config = dict(
    num_hidden_layers=12,
    hidden_size=512,
    num_attention_heads=8,
    num_key_value_heads=8,
    head_dim=64,
    intermediate_size=2048,
    vocab_size=38562,
    hidden_act='tanh_gelu',
    norm='layernorm',
    norm_place='pre',
    norm_eps=1e-05,
    positions='rope',
    rope_theta=10000.0,
    rope_fraction=1.0,
    qk_norm=False,
    attn_scale=0.125,
    bias='all',
    tie_word_embeddings=True,
    parallel_block=False,
    init='normal',
    init_std_qkv=0.0182,
    init_std_o=0.00372,
    init_std_up=0.0182,
    init_std_down=0.00372,
    optimizer='muon_variant',
    learning_rate=0.00108,
    lr_mult_o=1.5,
    lr_mult_up=0.634,
    lr_mult_down=1.5,
    beta1=0.95,
    lr_head=0.00876,
    max_grad_norm=2.0,
    warmup_steps=200,
    schedule='wsd',
    decay_fraction=0.621,
    decay_shape='linear',
    final_lr_fraction=0.0,
    batch_tokens=131072,
    max_seq_len=512,
    doc_mask=True,
    train_tokens=904900000,
    max_steps=6904,
    dataset='wikipedia_en',
)
MLP neurons of a small language model. Each row is named by its layer, matrix (up: input weights) and neuron, and shows model dimensions 128-319. Each number is 128 + 24 x the weight over its row's rms, rounded and kept within 0 to 255. Numbers have three digits each.
After each neuron's rows, "fires on" lists the tokens most often at its 100 highest values on Wikipedia text that the model never trained on.

L3.up1563:140121102127109105128138148110121088137090127091151105116129163119112105178065095173122113104128139116131129103129170093123097095110102135099103145111116117120167145161131132127085115060105130104094139133124102138132089120105159132145101130114107162120141131152169156133129173150176104123134102116122118131134146142118105107138093150101076120154115120115090138142119109112135145127126106110121104143110125141133111099147109130158109143144147109098150142137102127150119139112133146135121106173135111108128104143152090136148167146111090117177105139084121169126124136166142105158
fires on: " for", " to", " intended", " after"

L3.up1451:078125124149094115125114165165100152110107141097153161112079153139130113170108124140104136111112126140149133092068131092104100161107119085126131122103115146110106160153121120134132128176136136147109120151136123154125120143100161124128102081129112076149150118111093106136072123127178118098099134104144085145109141135105125109168118079130142179096096176109091128148131101134082130141075125130107123116151121122125157145100152121109177171138121100101100129101106116114155146157155153119111139126146135093140054106137162103107173160117126100131169117141109139132118146109143100145
fires on: " and", ",", " (", "'s", " who", " as"

L8.up73:161116140159098155133095139157164140097126154140102124117134141175152154122172151110098151076138162123178122131135120152118116145139121080088153128078104135110143123111101140136111143140116089150086135144112095079081136123157110124116092105141103113121122112147106143107155154160133139126125106146135142108107155131106160167107092121164173126152126123149119106127138139176145143165146163155155115140167093119109160109096154111110119097141118122158127152118133125158125091131144156105083151100136081108146144186134111168153122138212156095075113129171129143109147155107131136174
fires on: ".", ",", " |", " ("

L3.up1482:111165136101152145108097143170131168129131147173155163082129118112108138107125145161098162115078088085116106091125139119095105118108166133114154135124111132140135120076138114135098132164119159114110103132127098087126110127149149092163115137106126117103165125141142054106149121115126112133148126127115130091106156084145164156142139109133118108083139119147112122132107162139174128141125138145136110131150142095098147141118135171143138130092120101115143161154140069131183110085162086113148131124142159144109122101150134123134114087156109102102142127138133109130092146159136144135
fires on: ",", " only", " not", " than", " or", " Not"

L8.up1237:168141112095106148102145115136154126136132105090102126108116112099136192128149136117121113138139112026096162071121119113131129122128125097141151128095119132115084121126145123162164126188162123141158152112107126104093105122127138093116125082176131118095103157107135110110123136155137115070133107096180129097097125077126148120163158138134083088152154128172149113139149135103120128135160116156146120146115164125073110129150116158115112140103102145129097139135145146183130127152188150142093121133139154145148156147143121114160149112080124110104084147120118098094166109088154104138
fires on: " |", ".", " (", "-", "–"

L3.up920:149114099146131153148124101107120091154149115149128100126128162143133134148132131151123059157120088135116124119109131137179097126115099072158124106148140104113103112131147118152156137117175152140131131111133161127120134155133142120112134137106137148134130143136129127137113104121171139087087127127180119124140141120121124207115165106101130146117135149131106170137154121119106130161127115110131094137124134084114129140132163143113117116115115083124104185143100110090172122120159102128142139117142205147106128145149130092130123112107124124167153125128120106091117178094132112120
fires on: ",", ".", " –", "),", " and", "-"

L3.up1638:121134115132134118155145162132083166153123142111106129114122122129115149119171137106124110139172141125181137123135110146139182105170127151104159103128111107150101088086145113118146123140087123130099132174055127117112116150102100160108129131136112120141144148123135123124109097143081133127144085135100168127177132135145149129114181145125118134156131134133146136138134111130158219141148105095125157095123146094121136159124130130138124110143105074153125135123126115096097096116096118130119137125082180095117146144143145108115125087128144135160126118123101135138119151128139156126
fires on: ")", ",", "}"

L3.up1446:114094134089120078131137125153107153144113106139112079139162179153094131117146115144143138126115134123137120139114142141136128139129114123156140129205126118127119147151113129114105140139069147127104149126132161129126103083094128127138106131131101162112100113146129107115129144127123131118139105128106108065133156150105113095118096161069149140136135177135099115129206135118121112145131149127123089120099152112132134118117121110081139128127118128160166146126107143195133112079107145151114134138086116145161118154152155115079113143096122140144111143155148152083144146138141093134
fires on: "\n", " for", " the"

L3.up90:151098124157117117116159090119111138145118085144151100056147100144166107114180151147064126108136096115120103116136120123160174130155122090151148165120115097120174122120130146119126153126106148097139097135118126114088116131139110115134119129125132134124086111138125152108101102143135145188142145133132125065129122111128108127115151098158178105153136112142142224135138094167132138154096127137146189148138097097062118110137152099149142140124135102124128098116101104147153050106117062165137146134112091114101153123116169111154129113132088120147136116139112122149107114097150104122
fires on: ",", ".", " and", " |", " but", " which"

L3.up900:079130149148139098103088138177177102150141123101097123111151170121129125158127181128139108091102090133141106121116139142109113153117139127124112167139118143152157155105147147144156136135122130152115147145167132164171137090157171163145129107153165090121122160138093144062110133143138143112149104116157146122168093127146141137134140105141133130157143127127122146106135107167106129085129175145130122110142108132129110140096164130111101117087115129117117099141113109147123132144112115097099093116156111169180131130089105111136114148120143103161107137142090121153168102139145152136
fires on: " A", ").", " a", " (", "-", " and"

L3.up1029:121145130127123118116162100126124114097136128141137103145108115153113152136127169133132122100116136133100151115131138078125181123138166149106142104145111144123141155135146155112133102117157118131121108180108095055112151145137132194152105125099120100150092140174150118153135111118090152149143128147138121124112121121129111135134155165140092139116153104087116134160086072162097166114139108141128135146113116097159136157115158132146120128116129114099139155158118141130087116147111150142132145133119119100115142093092157129106113119178161126154090137151136146092150114129150127110
fires on: "|", " an", " |", "–", " (", "."

L3.up725:174088113141137134125089136096155173124144109117165125110109150126136119137116133129124079099095097127147089135112121147092167164160096144131131132128121179113133116109124093122141142127138144105137135126124159133134140152107127151151132123095140127140144114140106136134077104169168117130143114122176148088112084087121087122108120121145139123108141074126094180178192127180108148143078176127108115136179096118118147104139105153174100099132134113139122080139122151113145146137150127169132104123108150141108084145147123101108140130079088161126110112172175131161162131113121106133
fires on: " the", ",", ".", " in", " a", " local"

L8.up989:144127135150133098158175130100158160156146098094129120114136080080117146148136100198137139138126124101124160044118110136092101118113124135126158086163129149150152175165146183116126101118113114151133065128124132168123133146107122129148139088170139139153154145158121169108151158137112139154090154117118170101095130129167150095151167148130116108146128130148109155122136129127157148109143085144134113161155163171141113119111111109126138120090096114123133132138103116153128090124160147125127118121112150116136116149156150149114104146114130133136128141135139089090095135119093128125
fires on: "\n ", " 0", " |"

L3.up1712:079117143109175138157155069129120134152097133132117113115151104074131159103131092151135101102093141115117156162109097159105110130121165130151082110089114096092147106135136128151109106124172112125107134142142112112124122147160163142125135149164119129149092108102155121141166107093123129126135140115116146128109132128108089119129112107137134106126171096118151112124116109128124104128123116085138156124094138165090124165165139088151100128157151140158151172110144165089171111175129126124105168105147130166140119115129113134112143110176124114084127141130132103147131156116160142124
fires on: " |", "|", " (", " that", ":"

L3.up244:135104149174147175150126126122101116120103145175126156119164161151136114103109072159107122164158156116162162165125118107117142145126094129141120144136133123098119130118132107167099106086155138089114126140080104094145122090128111140161122172111141140124099144132158112110151161102108166090162139143112079106116125131094133125144113140133119117121119104133084111144136106166157165091110125153156129108116129169151163144130119136083112084121101097152190122134121122159160149115142115160104123087090152135172112149107090119087181124120090126123117163155125126156161113132139170139
fires on: " for", " size", "For", "for"

L3.up919:156109109117147115120079123115127123156090116131108136137141128145167143158134124147114174141127139094138125123105132140125161144119114149141125146144137093112191106183140147096137156145156131114123121172111133107096093142128145149108179180127145126113115141132133186165112130129122109055122142127181134086152129146092148128112093088121097136152095080113101124122178075144132155130142142158098134122096134110165070100121072092140149110128114158120170146127120158175113123095096116075141149154132139123146130121141108156101125131101152135144060179153089134169113135092166118133
fires on: " for", " well", " to", " are", " of"

L3.up1970:118104144116099143149137134124113098155154139104124155130155120158113148169098104150143140110138127099126129094103144120134125071147132083113108120140119141127158137134173141145177134136107105144125153142133124121103125117131124107162110102087155163090105128104134113140147161128157139118128109086138136157091113145125107123127153087068139105131155128108126087169098129102127124120124143183146159125111087118149146123118142160104159173174172088104077081145137128182142147129213149168114124147090118074135141133133179128163149132140115098114107126165145141122141068120117150130
fires on: ",", " In", " |", " in", " (", "\""

L8.up1350:103127128115143098167141124115149109150129084149163113119178166141110095159156142140122156160165138089162135118135134155132132136150104093166106107146135156126078119100100155114187156131069145124161164132134141140135081150089147122146102127091151108089111127113134151113142132106132144099138128122110136132145151126139119159093137098135147193139117085096168106105113186132112126129146155129184116142094103120090105127089121125110128120131114096149103129150126123142119160147154109135110120098141158103072081115162133119124117144143133073116156075145127121118154118154116144115
fires on: " |", ";"

L3.up282:141095100118139100128138155132123123145083119137158077114140159123120090131164129008064178122126146089108136138122076123116148112125090146131115192152114093135103130115112121080142137120120173123116109121142122134131101079138119148117125124139099111125130130140133100155133136109149105156109182162135129123133132070178112149106155152117095115111174162158111130111102131126135171095116136151166129113165166117123155161165098115114145169138159108117138089095114169162128123134127175100111121158111134147146117141118136124178166115107126125145125121163108100133132105139136100111
fires on: ",", " and", "\n", " who", ";"

L8.up1161:140135133165086138096124119141151157121147120135103091125143181153119126076146121166081101149139162143130116161100113123123073098126119134130096120119075133118107161088141116143115144120132158131141161115160128125057130102119121135175097148129112165139121097123133112107125143114082150105135104108164141116122164141085108120136136120168111090116133140166100106111130122126108097148133175122118175136141119071084120140122122094131136175146144118123099143120074131147120116140074093128099138117136118158110144116121111121129136136152136102078090163114141148151143135130139125141
fires on: " |", ",", ".", " stood", " to"

L8.up228:147145137131125104110107104093143158162144123152124140137123162172146096119154066155164144117129176133129106105165129117143115127123126154132161127141093091112140120140160129169144129127081124136156139116151127178144127120105097103119102073146110135125131126170136159148109127128112136141105157122131091120169158141157125148121142119086117148132126122151118115116128083120136086112115089125095129097119124134106124188139154152172166106122096125131122161147122155119136125139166138138111134180184132132125155152188099119115113101099124164124133140140154125135143114151155129158
fires on: "-", " \"", " (", "\n", " out", " '"

L3.up1882:139078145103175137162126089122147119133131077117120125124134126169135177147112131146136144140147092083136153110129102148126091138087106113113111106114115078133119119174153166159129151143150163106124139165114149157083136121130165131131148075085118138138135112104155084142084102161166125113097103110155123133115103166100138146122131158108144101120119132121124203122167133166161144103167111125126111133114120130140139120095156141147127098112160159122116196149114125135110115124115098114144133138125099117129088132143123103099121143127108138132119146120103136091130161120192112120
fires on: " by", ",", "),", "\",", " |", " between"

L3.up26:123154142135123141139150100122118157119137129105133154123105147115156159131156153121149125113152151098137105125120144138143119145172156134108068096117136107146150098104138152109130110116104146104106128139141131153129109099136131146172112182180111124130127073138143084126121113079142136119097121133096193116122160107136184122077146110133139123135068107131110148112172165123129127127057151102135120111107101112079095125121115104149108101146105114139155139122149146087124113139124097073091154103125136166101150114113118124144078130146167106176137159136142119165117137136140093137
fires on: " |", "-", ":", "|"

L3.up1043:179114128147140121103134121112083092157110123086152114132143157111171101111143103124108156119163131152133129127078117122115107071146106161105148112088140134116120121135146109186151164120104114134126133148115165151186096153085111151133086137136152085113121143078116101096144109142118107176098148126126102153106141119158121099086133095095140125117137137178069151157066134124142143091137131161115120119109138133136150152143124061117183121142119114138124142148146142124153124122124107155170136120125147130118146075107099122183124126165118164134190116143126134118141110087115153143
fires on: ",", "\",", "),"

L8.up295:112138133083142115112148119146119131163132165136167115152172171110145144117162086102119145109156127116141111107095126148101113117131067117139116140165129124120113142091121107110159133174139141108129177145119175092144104131127166107130114126117098090131096131136144156092087099125114134150134153121133108137131147110173163130134132153161162151135134122107110136108101116135106145135101074132141137134124151123123111115079128111118135127113123132137129137142145119167139118083128150153129156142100125088093125136152104145141170103130109062115130134118093129127165137146107121145
fires on: " |"

L8.up1860:161119143062112146130160099132144108162108090166152142118141069186058138088156133145115147114118121095150132135129114110123113073115083126122134118171132155135103151135123108130139157127135108133124103119123100129150144079107131123126132139097095096117096144083144135113113147132161092121083104083127115144125116142140088126152162068134131140129113115133092156116104123130094166117140171148110111121101125106115128139151137125118120121148067087150112076114149151123077084117153112095148166147133189137143101106144115105137138119134132155137096148089062072109100131126184095106
fires on: ")", ":", "\"", " |"

L8.up363:085126157134151118110120123123157164159125127124084148119127146178148119146159098138162159098093118124168145129112152118160174111112112116134120109110114108179182105169137145106125128130120153142114129140124120113161149145108121121152109118131135105117085171146134111140122139105139131127135126144112098134106128121113076132141163148156113110110108119152140115102123152105116136097129168110106134120071146112119156170137090163092105120152191107098121144132202151133153074139124126130140131141119124127077132068198097149068122151104126129124084159134128119153128130144151120167
fires on: " |", "\n", " .", "-", ";", "li"

L3.up473:126112143138134147085101120154117177058142129114126120144102115115112116130146130117136134139130122130099112139129127100101086126139138117168096104146128142123136166123097119165109149155100128101115115166155122137160124116127127100165125101102136069125123129082125102132113132125146156132117128100137126153115167139177130129130150094079073107135155131156132168130112128148138112107115109126158137152125127124156115134087131128095186150125175171173100126165110135087120158138129135155120159094102108134106110120133115131134143144141143087120207092152089129118137123147106139114
fires on: ",", " (", "—", "),"

L3.up1875:188121144168133146103233130130131153088140103118132103156129123114111098163145094112144121137140096130096108157148126111147109112111142119125104150124124155136085175119127121120136122063096134156129130130138139119129140130126136131120113143095131119136187062075132108098153132094110137133117120119147126162134126123116180153104122080153112132144138125125095107156145165131165136136080170145178103152112132110147107118109128126101131132109105134125130087149187130086162164140125119130125149092156119148154129135094134105148117144111145116147137083101088104163132108154126139122
fires on: "–", " (", " a", " to", "—", "A"

L8.up782:142167126108103118097144142130148145085145128163128156148150151167113174121129140154097134137170106154156115123125155106119139106131129165164180110096119128092117150175134148148119178158096099149117107130106118108101143115178093123100109175104137125058094140130132188124121145132115174127137119157088118157144123138087086113101092136137115136099157146135106169130113113151127145113135129128145130109111135184163127128136133136133112105141098165085149167106127115161126095116140159154086164104097093119132130123126126144152129119161124122115110118114077185132142092114083110086
fires on: " (", " |", " +", " −", "–"

L3.up20:105098119123142147137151136169095121114145144104136089161135128148066129116129122144131133145088130114156113145153139145078132112094149149137113114109136136138122124131163108148123118117133138123104112114141145173194150103123143125097099118094163183157097123174143137139100120116151124167097133133096122102149090134116122126147127108111150116141136088115158136124141129140116113099157145130120110099137100187171088157083098152139150142118128108129154101112094154151121144116131083128127136161163132138187117145143160112142120109117157111145145099140129107121148086099144119161
fires on: " a", " A", "A"

L3.up491:097117105136155131175133117113139133106153155119123163119153152131128174167139124136099153156116072135103116118113126142142118134082099091137133084150109149151143160130131136108121181167139123133103121114138104111127156107133165111133111108115110116084140110107178106112128108122124124131118163149110062125136114146101119136149146139134122119136150148167136131157127120107105122162130118150093139117154130139154139147131129153106104114093123098135128155147102118143128150091162112157131116114137113103133166096178149139090088124121175146127142093138087139079138136150138129124
fires on: ",", "),", " either", " only"

L3.up1152:126144133118159136123114167143139119122143095149141156087116085105159125136127151136156149086134129147152175142145141201066113140177160099144147120097167098148124130133123174133155156099124144102133084172139140106135152127111130140110095104094159128150120118123122085124107129134109119114132139115109102117104149113054151176138138098117118118150119072140069117137174131109143156144107155129137153132123187089111061138142145140127112175149133114119107157117083092166120098129141165142139147140134087152156123175157100095114136134141116140103108142134114123122123150099149138131
fires on: ",", " in", " \"", " of", "\"", " as"

L8.up1804:130119142148159157186121158096107132103118150115140143142118115147104095118177119165131133123134146065079126126136131120128141099133146152124161153154102096153099092112146093141157138132078113120158128153145126148132127115152100141115165060116130120149139111160169105130108124141141119107139120099151156125113105166120145143137110116124120183120133107109143138154127123165166144147124135149169148124133156141109141121147158151127162120133131150165072102089100130123108139161176123118133117098133125106150153147151120159152144104162080114095133134143136127131098131122145160104
fires on: ",", ".", " |"

L3.up1227:129120112089149139152173099127137135107142129173099124106181138184123140121154093157113089133116118120167150161117132133108140106136140119112064105115206159150100135148107183143142149112130180081166096093122084157125115087115164132096133147091074138147140150157126164104091152119129100122146094111120137146128113105109120131100129134107135146131144192146136131125112100129135152135165167106142107103147086127143137172101100166173134149113128110112111124144175138133140105140116193066124110096142134147103143147136171163139119129146147153136103119118154110127154159132108117133
fires on: "\n", ".", " |"

L3.up449:096090166136145126142152126103140105143100141149141129156139129158140126083133095115119177088189127076144123137119100136099121120117155129132126139092137111109165132140090134133119127115089118153134111137131115144152100108073105154082162107110140124111146164125145118104148126129111154119117170124134144093134132158087130127117138137109130121102100125152108129115123159104127151104133114144097153127097100105100130166081142144153136196171120132139146128153147162196101137145133081143123094135102114129106140104142089157111117138142111097115119129135110100116095135141197147157
fires on: " |", " from", ",", " and"

L8.up1868:140097122122165063111107069164110140118135106090131104173138134139116112138154152144100145118127147118129156105159121115079120141100154101134110098103108173125151101163135159154133109117145162172089163124138133132122088033118144138130129119090139106139136097162104117133101146112145075129142152132126070111106135145135148083081126158109155135167107100135135124112135134157133125116112130120137115128116140184140111155087125145099162135119115128147135140153122122161189123098142134101139133140122167139146143159126125112111149120132119114146143120113107151118080157115150097113
fires on: "|", "–", "\n"

L3.up1105:126109124128150102103107100157107098165126150159127115161109161132151142097123095139108131151103114101074185169147118136129148117109106146147103122121119127081154133139142155128120096157136158110114130169164104109141148130146105137128094114108146109122109116078120130158102126134133144137133184143101106102128068122141123160104132128090092092098115115153092155160158137120113121153122121133147139125161129144103124141101149123143106136103125145131089150113125130187154144098127132128119111160069140134130118134154109135112157122138161139131136144132138112136122108170153154184
fires on: " which", " that"

L3.up1837:137155095108120119155107155153134128131097127121101152153151104115090163142179104120143161137154157123095123114137140145123143122145103138145125084073146078146139109130199168112154114077142107120105122131102122150100114079135169150092094145155164110131136130135117118118102183127112097136096134142133096165123159158121115137117163171142146154109141133106134114095146097142147125115096128147120137134123124167148135127090095158119178121132111118148126155140151102183162109168102123141126083108114139165111129097109090176154184152183107138135138142088089143144134114132165146146
fires on: " |", "|", ":", "age"

L8.up1374:159126084118159118127119136176139149169152117097137166140118102142091145112122164142150133154142117132092120136096095129112130135141155093148130127147164132104134168156146131155172108154141107138124165115121140128104080152114182171111144110130134117156178105080126131122148128133127102139134097089136166142103127098146134120128125157129149127171111156118117126106125105168102134137164135130146115124143128171094155111141098173181122165132124119166107112130130140158079116202164117124134113138157170149088127110140154143122144109160088111155109126139141121157128148126139118111
fires on: ".", " a", " M", "|", " m", " US"

L3.up1408:081091135135135126130179113149139152150175112129158068101111117131112130085089140155112131131121144105113111105086090152096123135115148179114084096090165126099171148125142146092150125183123117131070086122165110123085076092128146124164155139131114104128136178115113138147142176137110153151131168127136123121123123120107141114123116131111123103128169137145108128181099127167135115124118107129131138130108133138125122086131160141127150135150138138142128136115187151154095082120136127127104145165094133156110141120181125177066162107158107173161090110140133119123137112134140116114
fires on: " each", " per", "\n ", " that", " 0"

L8.up1026:130148156140138143124089101102121151141145080151137158085123128082073124130134124141153202105128122124086151162117118151118149113176133100126091105117167152175098163083149145134164117124111098152160158135146165149127115118121091105098151101128108152090127112119126147125123126129150163155142076115112154124127142159103121131123117102184139120133128146125137097180105124127150112141131122132144178138113129095091132147113182138150129109156097139169125125161123103085141165125124153113126092137153150112151160126143143126106130165149130131109143148111111096111140135135154180124
fires on: " |", "–", ",", " W", "."

L3.up107:118147129152137136136093117127138118142133079108090122114082142094126119121137113145141152138117149128147107103138108100099113141134107123110092147177140087112124083115120126101122122145118105142114127100125117135149140132161123111128051112174137121119110125119140127098128121150114168115148159121152143091143123123137152105140111153149130140142163123117127125169134106137112167098151171111064104082109142152148148136129068165152133177096098141168129149126142134110117155131130109085166138144113127156126140161145125083148097149191159123086089166114126149118155101116116140127
fires on: ":", ")", "\n ", "'", "."

L8.up1728:108121126145145111184132127154165133127183157134169129141142131130085142155131093108120116104151090122139128098143147123159145180133127132115150114129122152176159113120143170165124176154097133118142140121112140140138147149146099134120154129141105099122163147109149138140161109176117137127102171128147084141134172078161120120090111150139154148124117134126118126135083145149121142088096130143104057120155114136126076195100139181109160122159090116164152105219111089155123141119131087154077142150124133119100149128125095120146131149136110105097163107140119105141130116157111124134
fires on: " |", ","

L3.up1606:131097148148139115161137086132131108155140137146149103160137162139097124126123115134144135113097082117145152120145151144109087138114172109102123124096140089114096107144151137145146186145103134139143118165127167120144064119117140139111143093121116180115145138125159102123143159127132140116144161141133140076116089108143110100094132138106143106159099104151129135150121124113131150054131156163072140117141135136121118134111120134136154135147101046122121146147129109152126151102107094148096150134145150122119153114131180150118139121117164128143113100114103112132142086114129080101
fires on: " |", ";"

L8.up29:120118094117175138134115128152160146157110088108096153132072096114115126106177120134099152111178128101117132165149110123140120099085131135110134164167122105126073140109112103100145144129111143124120126132144094112085125115101098132126134110150123114156123108135149137130144126151102147108133091150111149144076111165137110154097149130118091113121155135147157124112129115120162115075143117135151141116156126145110150122142147132136109113123101132137103132126137156145118102170122128132141187147182122117156093133133127103184113131098133089110107155141100178099121141093152099154
fires on: " |", ";", "|"

L3.up1179:097137104149137119149128134102085134146180136181142166097124113089129157078175138150111166131102154114105138132097142116097122136141104174125150080184096162135130190083122118127079124125105133121106101136135141108169128112157170135140146122121068154104104135094140113137163124126144123139090142104135134108115166103159106159163123144120153161149164178144085083102139134114140147101131096160100124104130135154112142149114111159109177186065151161155120095156128187127190150138222144140138131115133142116089127162104115129135129129163111144130118152124064133119105113127140124146
fires on: " as", " and", ",", "in", " or", " of"

L3.up1474:102094135138083113143156129120114109115119164119140168128111153088164144095115128145127101154114151087091142104189129101096140152121140141114095094142152120139157121176128121093120119168126148162125111125168112148149155127096165116116114130133126146138138136138139138126109121146153128185154132139142102127104098175119144105132150126100114109136129130144079157160168143093130123128091132120119177129190119164150099112110118182127117186108143104131091140157122063185191128103130057157117106113154153133143113120131177131127172108137105123145111112119086123153074112154123136131
fires on: " |", ";", "\n"

L3.up1714:120129142152122125142088084121130128153137072123088120206106144139083117126154144143127116127120104148110097109121136145128131137145135072117100111139118163155111118124124155103150129153147159165111126116116114134132119101136103147115140131094134152133134089109123090148184120094106158140148138131121165101151138148124085101134157143122111117118103124143100179108141142178121112082137135128141189111145148145121183133158121146116153096116118176116142109111135142144146176070146132105120108082123122105143158130157114103107104146105151137129096123081172141135115143171130155120
fires on: "–", " and", ",", " 2019", " (", "um"

L3.up214:151107106132143119157112130131107170120137137135109129131101147079155128122118124149088127084114151148152140117184132143120142141109112137133127086114134166128110117114133090111139106084139125137142155121068139128119136128119086163165116165119119112149158118107117134114151166123109117105143108170138097114139107148118180094153126079112148159109095120146130140124135150138135128099118116093117129085130113127106126127174110164128110146162091107133125113114104112150162182144123103125165171146112139151125094161125131165166178104108115113130088159148140136125158137162117143120
fires on: " the", ",", " |", "'s", " film"

L3.up1439:079113143107139126192164104110146093144115138136115114150114130158152119145137137127115126108118094151129160142123147177135109126096128123123132146136149110134127108131107133166170093174119122154120135182111130143163149161125149096147148112097112099116126129124138153139105142062144114095138062127160102139104119158123105132155092152118127169136127104113131118078102129143132119100148160103195114117135124103140163073122115124113151175154101128174174168113116095118110118169125145149155120144147146108109116126148126143133133144229137130133097106116123109125097140097134098136
fires on: " |", " (", "\n", " of", " to", " for"

L3.up1330:122184144194139116162128186101091153080113071133175144164126116119096086134113153121152085112123140106107134048136133100100134088112152111087114153069166082111128158114127122121119131105108157139126158119145198135122155150143157111108117125155118097095090144148146106122141113100100104142126125144151163136105132135122163114144145122090163175149151138162121140146143144116151106124135135118100138126136104124130140130148137161114154126135160112162083109152103148158120183142153156141118144107137106139116122066122100146151112113163158134101124146108141190119127123132155104142
fires on: " at", ",", " of", " from", "\n", " to"

L3.up1388:081114135130117109130083129119113112100146125148121118150078087134120125100133072157124132151115131161124105081101118078075128148105121132159132104145138146106132168106119095117133145131148157131094093131167132155097132170149121137143127091163100118111107115146114131124157156147129097127102125154154147176137159131152108132170119129080102134116158130105082153136109163137142104132135117195125118077116133116153144116124141126123150133090097112142119143177137113105080120115125184167104175124087110145170108090150112114131138114123138102168178124109071120155120114162106099132
fires on: ",", " ("

L8.up546:120144120136163145151124100142114102104082147161121097105164132150137189131090132152064111126119121134144144126128122133135122115117158146136120106112094154104090154120105192149101183182172128136120096131104133076121139122126115106147154106090128097095136129160184138123096143137067114141151162127173133135129108114125123109069116132089105100111104137150135173137122105108130142123090159126138110104123122124145102104138135110111135112107114161134156153141099126117113086127166150126100162118111097113170103089079133158105185105132164148152141059108129119088089139144128131131
fires on: " |", " ("

L3.up1862:127129141088166134136160173140104149133155133110154116177180135131118105166119088127123164144146193140115129145103108117038082138135134134124127130142112138149157142157180123144129135138131125121128092106102119123131130084108106110108111144123119113103146109148137080136131106119076164162119144128139109133088100128145136153114142164127153096094154151182109112135113161100127129125127147136133169118144154120121156134110169138093115121112134144116103120146160183134131132151193151158089153137128147143092163080121094122092106106129106133174160166160129095115079130138123177129
fires on: " and", ","

L3.up1588:078124127152102121092069065136106131162154140132111123131137128159140126109137101130080144141093135146163117114116109127125169124175117138152142148150131119118159145127101117109117093134117106147109137172152159149082135119099149110108077109137128151131138134113102127143141144082157126128152162111115127122145146116158123152133143117106116113108116091102084137144130118109131177111091074168178133075127136086103146146110110162124130170086120070129118108121122136147125153124149144162101096157111129105123062126133110130105117150132129128117144109145141150132129129124124158140
fires on: " which", " that"

L3.up311:119104144132146139126109134122097126095115110109139163147138103115147116135135154131151148102117153130079113115128127112109173142149095142104131110141157116141111118116143131141147129145113074104131182115119120103151104135149125162113117096170102107144099073141120125144124087126136141151118132121174153173086141150152087149153172119101130154142171149156056083103141146174134132112139134147115160125121154174127103122119139150147196107107140168191119135152139130169137080097149155108128121136153152138152129174139104102096155124108187161137149140087100114114116088107128158152
fires on: " in", " (", " .", " +", ","

L3.up636:127123107094147160188138152128143109132141168151137121146144115168134087134111097120107142154142153076112153129116096107124133077099172105108101135110139127148144096122104135139107148154128123114079115131106134138108123108154144142145149129123098162145089120169148084128150150119164181137157134148128128136085110140136135098089093138155137086130129131124071165116124104168130168140126151130126162115172090122066152138135155180128138120158127106134125089133145146158143139126134135139149125108145164141144114147072110119079128094178130167083097126119113093135095138124127133131
fires on: " for", " For", "for", "For", " first"

L3.up423:144123121140177152108143116178108160108156115166104143157131144096143104113139180129115146137140108125127136116079132135141099137134152169105059131131125107135123121122148136109140086098132148147169079095048110110097154129149169143115064097084127105135163107112117155111157136125108151124099129117092163124112103129136134115089135143085159085134143108148131116107109135114142212129180142098081138105130149121113147159170117121162127146124117101143167139119092176160116092162129137100168162128133129114152113188171124122152135121150118136106126115149103080120124149083113163108
fires on: ",", "."